{"num_attention_heads": 4, "head_dim": 64, "hidden_act": "swiglu", "norm_eps": 1e-06, "attn_scale": 0.125, "tie_word_embeddings": true, "parallel_block": false, "beta2": 0.98, "doc_mask": true}
MLP neurons of a small language model. Each row is named by its layer, matrix (down: output weights) and neuron, and shows model dimensions 128-255. Each number is 500 + 25 x the weight over its row's rms, rounded and kept within 0 to 999. Numbers have three digits each. A neuron's up and down rows have the sign that makes its largest values positive.
A block is one neuron, or neurons of one layer that tend to fire together. After each block is what it responds to, as a language model described it from the Wikipedia text at the highest values.

L6.down191:548494499516468520528489494536494476513545512507542468493470463464483483541515518507471525520470511480480510471487503523511450465514504511512518485512562540505510538522479475501463504490511557533450521452507476469486508514508469446508527463466550514486481490497479483494480504512514507426515510542516537527505486504525500526511477495497538523527481499499467504474503529489500497477493
L6.down301:504474519494504534476523480535483446506511497519513445485480474509489481532489445508448521430487477475478498501446471521536485507512515519511466524474522554537460527482504477463487529525529497492533517495538463526520474498463497470476481460548553467476559530500485494537489496486496468488518499461478489493507494513508532497477486491472506499498510494505530481467476537503477469478512
L6.down446:517546480528501509494515461535472491508459493503513508470476531493450485497506523527508546494466459494500504487492510498513500523530508529509515530528503556530499485521475509512465483537481539478485501482498528476520489533496534515477511479495527502490497506486503522498526451550506530462475450464546472476511529528489533531517508473494512512496545466496542492508509533511460513512485
L6.down819:492567498517503508488488509478532466505480487459488488498493510520471456564477509545516538489514468457498514484537472523502501487549552534481539521529485525483496508474484475519502486507481450474539496487521465468494498518442534490469548471534477459492489510502504463481512497491503527481501480493521520506505477506532493464471508518528460451458520504497538471501544511474497495526517
Word-piece tokens inside foreign proper names and place names, mostly the letter z, such as Skorzeny, López, Switzerland, Venezuela, Tübingen.

L8.down97:487450492479471510497486505477510497484463452506514454534485543502524565543520471519512468494499510478448520484486542487478493408498509515527531512483548508468534493509485497496512495465455476502521523461502475494506515517478483535488487541523497461474495520523540500512527512495493476522476505509509479509462512502508512495493530505537490509503461497500512465496526525501473487473556
L8.down194:485536522501488522507471510494482485489536480530489518461528485514492566515503476442513492510511529505510482475503510533497522485516511507496515457507522524507505454498472492513519464488513474496514490465519518457490532481516528532510521481465532512489478510501483505473527501456523505514514531511527487509521538485478565497504477481533521538536545441481523453539494530526482489527534
L8.down234:537533534498489528503495537511510471492504505482477520506485480478536492454521482510479513487493492516494544462484508469494485497508474494480467507423528493475482515517499538527452550535499489468476521458523470567503499552524529462516482507509511480486544503456504464450527499507510520511488489487540537467507515464481496492495463537520478507524458513491541507505455486482493541527499
L8.down312:477489525485533532493482497524516488529500466506508458479543505512473481476513500505556508488489523478495469487512527488512426503474487487480512527525495490549473482503491507538568498519490453563513517528514490437511465548521533501514533461513514471514496485508556509490514492510533480473459508492488479482494484503520513502479479530535505494505507478478539494501519482532485506522460
L8.down667:482496457491478540549486530497502509477522479496510503523514478515495477498499507512491489520497485483520517509487480489503468493486514498535506518508438516455542542478529534517477480532529521524533488471463500495556516533455492545451531512519514487535519529517509484503512478535533536511487528495504518496521491517479494514504509513506542527473478470487559478472507522485512461523578
L8.down774:516509469512529495473494512487493495447472448495514537526503516505484520495514471504505481470467489519508524510502518497493469507504497507492505520455500487516548492485560510514498465493496478543556490545543507533529498474493507521533467542513489488492538507505465483502471538515529542502531465516486481481477547504484494502503518488513515498525499513545473506529483624470538492487593
L8.down834:514518520493474498487490539465518501503482481518497484504538452491478491504507474515529489480466520481537517451475523462488472512493480485518575476517550514504502447449500555509493524499509508464520573473503506483525482531547478525513522515496515524472527486487478524501482490467491465509537471472497490532512502462513510450487518492520467473494499498502595500495486562514500544535569
L8.down902:501463513522493496483523496487496490486524502534498467508465490503474468516488471511540516493500490491471495493486470490533481483520501512492485495528537487524492491501425485484501490481523494526482486476536506538487493558498497479515526495544542479490498497487516497491489499499504535493498492505510497532510531479445496504504527534518484498514502533462503456480495586465506526514596
Inner or final pieces of words split into several tokens, mostly foreign names and acronyms, e.g. COVI-D, Stolarczy-k, Fernand-o, Uzbe-k-istan.

L8.down210:496484528498477498518472508487476525549524493486499524522435461530496447520476492492505498452527494500447489502475504508467494496494480444464488506495494465496461519487451542495505512454503505494494504530502526536494487485487493487470488514515543479478481495487488481490499463450490501511461497513486511524496564481480468512502454533460499508509491513493526496523531499533514494504524
L8.down233:482482499496477468497454430517514499515476478490504500548513503490504528472499461510468470501554483505481496500540516467514519517508466464523526507477489490505467485516479517498495501504468525481515469498537446512545479470506430498525471501501518535460527502482493483498521486454532487502492501507520526465505461552520519504473481531514451484529482500534509486534492545494478543474563
L8.down256:478475515496461460545471473476482506511457487510517514503481519462509453482519508506522492538532497566507517473498458493511517495489507491499545517519482490483494464450494542505495512520497482512514533503513498467498472459503502519517539506513501535535496508497553519513480494451462496508467442546503473509454499485517506436497522506497513477563458497486468552504471504522494501482470
L8.down451:527545537492536441527515483472537436481484485452514502502558496495499534523428505530534529558509513511498511474513510503524487529511481539514498509519470533505508546493505554474508461500484489538531525506499527534504529493462486469510524457496497497491519518511465512502505501521492547536457502475524484539484497453504522525548507482499473528492502501477465523449487555478504484533572
L8.down555:532481490466489486488479487534504517520542517485531484496519496518472452491467505508497482537496467488458559476539530493558473495535444499511519524525524470502489461507519489536525518533503526482456529473518498474455478486499458510500494466497490498503503479470509484492530458486527464512506487486485484476528509484529520537534517476480442503527467476513491535512469476486468461499491
L8.down805:471531546515539473512496454482478501475429486492504495528522487509498474469499498451495495524507481519478519489540508471559510469518524528485470510515525531506501490485518484498503531451481501530478485492487482527526488502498479532480457461511526502486526458528531481472533528529494482477553502489561493496473487471517486487514496449523475506503531490527458485488473514478495491497511
L8.down818:469511494495465463498478508534491449488471480485502499490526485490472515472448489467472521514483495487503481504485484529515493506480487531494515522478548445517537471500518493540508468519473476500484556445483530530474524515506489507513491504525470455531488508467535466492485530517528520467509519527528500470485456489509554535508520521492480477467504528528525573518489518487510442525474
L8.down894:490497469481486523484472471507514471504505491524536502479503467512505456475476480478531534505552496534441495554493520505501535501490562442489514496484502480495483535458509513462458540479476461482476484492479540514511494528485515484460496498459557507428536474497496467561493483495508526499508504513511490486497511526514466491518494516509484517475477558552461488483478556512491498480554
Middle word pieces of names and words split into several tokens, often after Ch or Mich, as in Mich-a-el, Ch-ann-el, Charl-ot-te, Ch-rist-ian.

L6.down132:470493500506544506482523454521495485496503492464496537529486515476473516468474512503524456483516500496487474525498528491496510516513480479497522536517534498556491538485474526532525490496481523509524504495519544511482482500538499487532506501491488513493476517494503523515511488491464524486478476488499505493453497504488512510558520500477564516473486519471448529518509521501502548499546
L6.down504:494506465486539547478501534455519498476507500537520500515500461509480507504461500541483489523533526459534488482539505470469471510511512517497505501489541496483478535515497507522514565537481494473483459473496504480486522562515468515540504495467513497495472507506434526534535492502495457504516458486517509504479485501483527464514499490472503512484464529534534546497507536525480480479493
L6.down774:493557471538483514493531487481482470524482507530477503542485458520464470506488487503500508519486488464471502473531507473440529513510489525514474450493517521489455522487473483515461530490505457517506555475479505482472484514508512496473426487473531541465508525536465506488473504544503526476484518532488504474502533526502470488499540522520511501483491518524497514485501521519500505475564
L6.down945:502508478507506519484512478500464537480535489509511519468473493437458506520544470478458505473452524493510510502527507488486448462534503550526465502492536539532487518530518483511519495494545505525556512499521505525483520464480472521491472476497498497482472524539458533476517507501485482468485493529489478470570492522473486480514490527499523461496501485496502498570508511550467522515515
Word-internal pieces, mostly -um- and -ang- plus -c-, inside longer words such as s-um-mer, l-ang-uage, h-um-an, Big B-ang, des-c-ribed.

L3.down4:526503514521533489413485512557459507480478497491509529496494537492492537491528475501469455515534498499543561488536490518511524530503521506508510503503490486486523500485546519536513473513465530492530502497551521479521490531484489544518491505508503493480516511476461486504517534479498531494471523513497461432465527492492566492485474477474489506531477482543437523506504560484460519523575
L3.down743:506488456503507465506484481515500514499473497521525511489480535473521477492510472483475486527482521485526518516522506555498516455476503499475519508500466516523483462496484507543492493526480530497486495526548501493526470507477451516498522505490497503448513538482460528510496509477514524499481532524475467453477541499507521528539452476503526512501471469518472516493516508505471508503572
The final "o" subword closing a split word, mostly Romance or foreign names and words, e.g. Mundo, Matteo, Colorado, Porto, too.

L3.down553:504510493472477510519508493485512469484495506496485456432475445491493494511498516490490501448490500490484474482502461507525510522513481486532466509474503525504511453489509527485535479477498504530487504490534486493507487497557484428513480459467503526494527510529526513516516478467491501487472485487498512478489521518461496486446524510453502462481486523478465517534539469526532492500502
L3.down1009:501506514490460542465479500522509478535518544543473463474515509530498522536519506500513471527468521520481504532551501454476505505510487480602546493526429457464467492481493500513469476528522503466548523497545502513488494521553491522518485499514484531470507471471514466539511451464526479535496495533478484475493474494480467546520541507495476472493521438524501497504488506533489473494491
Short second fragments inside a word split into pieces, after openings like Le, Ind, Cl, pl or st, as in Le-o, Iow-a, pl-ann-ing, ind-iv-idual.

L6.down448:511515469532519502448536508510465478487474514511505518532525463517499533531465539475467484549494510553542507479499471474519518524549529496495489498486508494519508521505459469507478526528475473498460492483450529519531511570479509482482487485510481511526516498465456502553510477478479534477481490483490477464490485527486522520478479524472524491557497487488532518499500555498502486482511
L6.down578:501545535525497469470504455499513476542514541542528505514485465480514534518471509441473516458475524528489471494530529491422504482530474508519510508488526480511501505539455544517544519466485492495511502483501486551524514526516510515483497522529508491508499496521503492475457473472512495544511458506481465479455519454502527459462472480523489472492505510477502508501480556517498502478501
L6.down596:539521488519498541505527517446484566472474529491525504446497491515495506505508538515514515502515488507502467452523505534518471481511487489473500547485543520493507439463469516577486511532497498480518497502518491467497478513510499516536519500499474551519475502465534507474521469466491521524503487508537478506516494487552514488464518534509483546470509489517517545548471532502495483448520
L6.down1006:500466465500488451477515507460498481494494514517484498479495497537454489505481511497491475529492516530516494473519500466519501526508503519548490499485518520531469478471477500518465482519508522499505454485522505506539512512498511513493516470500512501493544544459512507507472505529519515512478487480493507458449493480477578487524455507477477478527540479508523546536492579500485479487569
Vowel word pieces, mostly "a", split off right after a word's first consonant, especially in names: R-a-fael, D-a-ewoo, L-a-ura.

L3.down396:488480475484538486482522499498473487480501491521510494512512518480452508493498464536492448477475480512536476489508483480512479549488502540525510530515403507476541502482499487529522508511509484522516507486484559529542495531491480546495464494547511490487480509526460569474477518527471520498474500492519512506471533506499477515537489536502497438469487545479581488535490545518498481514522
L3.down596:469521534525528516511531468453518491459520497486436476478457520468503520511530490522493509461491482529481512448500502529501518519564471476486494486485504444534496519485508518498506507500522523507450516493511503519500515497510487507467529513475487525519533511484504481488477479445541521483491490493483521478522499463509477496479499478513482488468509530522496494493508471451516511456489
Word-piece continuations right after a short odd first fragment of common Wikipedia words, like h+ouse(holds), m+ember, ele+vation, for+mer, med+ian.

L8.down91:491521468490495502500492526501506515495523496525544502549443474478513451508545506453468497494507483507534489534506511526516504508559500519510497501490497515553513484464494535489478512486486487550512517460480478491469500493491533467550505499541521472459526502521503538528472487479518496459458520485499495494478500513515525490502513504450516468462503495494494452509527519490463485506509
L8.down231:520510502491523456490484481465548492468501504525513472460541457506525504471517509473516463491489489499502525500480521536526557492523502468481548500504495517502466476475474532501506504558466494494517493505511505495494484497502524473525489458522479492505489505496499517484541449532517524507484493504521490489495494484499470483471454515488487488483550534526533496540475549513470511515492
L8.down320:484468514476498495539516553528529512542460484549509500509496491499477534513495498495503527502464534510481491532493468512509524526516509531503512515466491523471538508504512470505523509497490508472532525534500477533527499517499537492462482517536473466526517484472514534532490548496479513523517528554472537480480537522531488527465503527513507456483519500479510494506525533511491537458504
L8.down486:509457580458474479488510528526491518490504497476468470512544520513463493505500492491499535521472519521495520482522477533482474514493499509517523485500500469489491520522482483513496494497455511549464466473515466491522450511571509502487501472533510487473515499487477476505495494520513488542509495495514480483507520483473488503485471513481504460516510490500492506521508533453475509460519
L8.down521:499427488507520538510516524521528472512499486505445484512522458522487505500521495489537514475517568586527484501488486489458537521461473545502499534480476494477510521488511500488494484482531524489488524492468536519478480486475514515490477516523480489492547489494507546500491523450471456537475550479530501512523514563503490531557477489527492491458480530484509489471537546486500455546518
L8.down569:521507481490515459488495494485505511488541454464513485542476502493499493470505499463532495480509460516460530543506494507519522534520497493540518557477562479465495503503503479468470459467511514485490480545512498489508548428455481449509454505540498451500508484491526484498490483471486496511496554508486479474466515463481505525483508489476538471489501481501497491522508543491482475473552
L8.down904:525531516466485517464486508499496505516520527482556534522501470515480528471511475491494485505518516523502552502484520521506454481553470471476506454471524474530506525516509534520501477506465494522479502468527528512495481534497487492479521534484485483457506498459473538460532506522463525492462496516532501510490527486525515489514484513520501487498545565480523553504465552517478529522542
L8.down908:496487519481520498475492438534466502495494469472539555511450471499509527469500471479502467489475454501507531514511486515503542499522517548462498492508526448503537462481511475524540508545515504509520503496480527498496528492499472517461531526521493502507523465469538543479509478511523496515512506529479496512509543492524488509493527475509515479458488473497514494565523537481486490520517
Second or later subword pieces that finish a word split after its first letters, such as m-ember, b-orn, P-resident, deb-ut, f-ut-ure.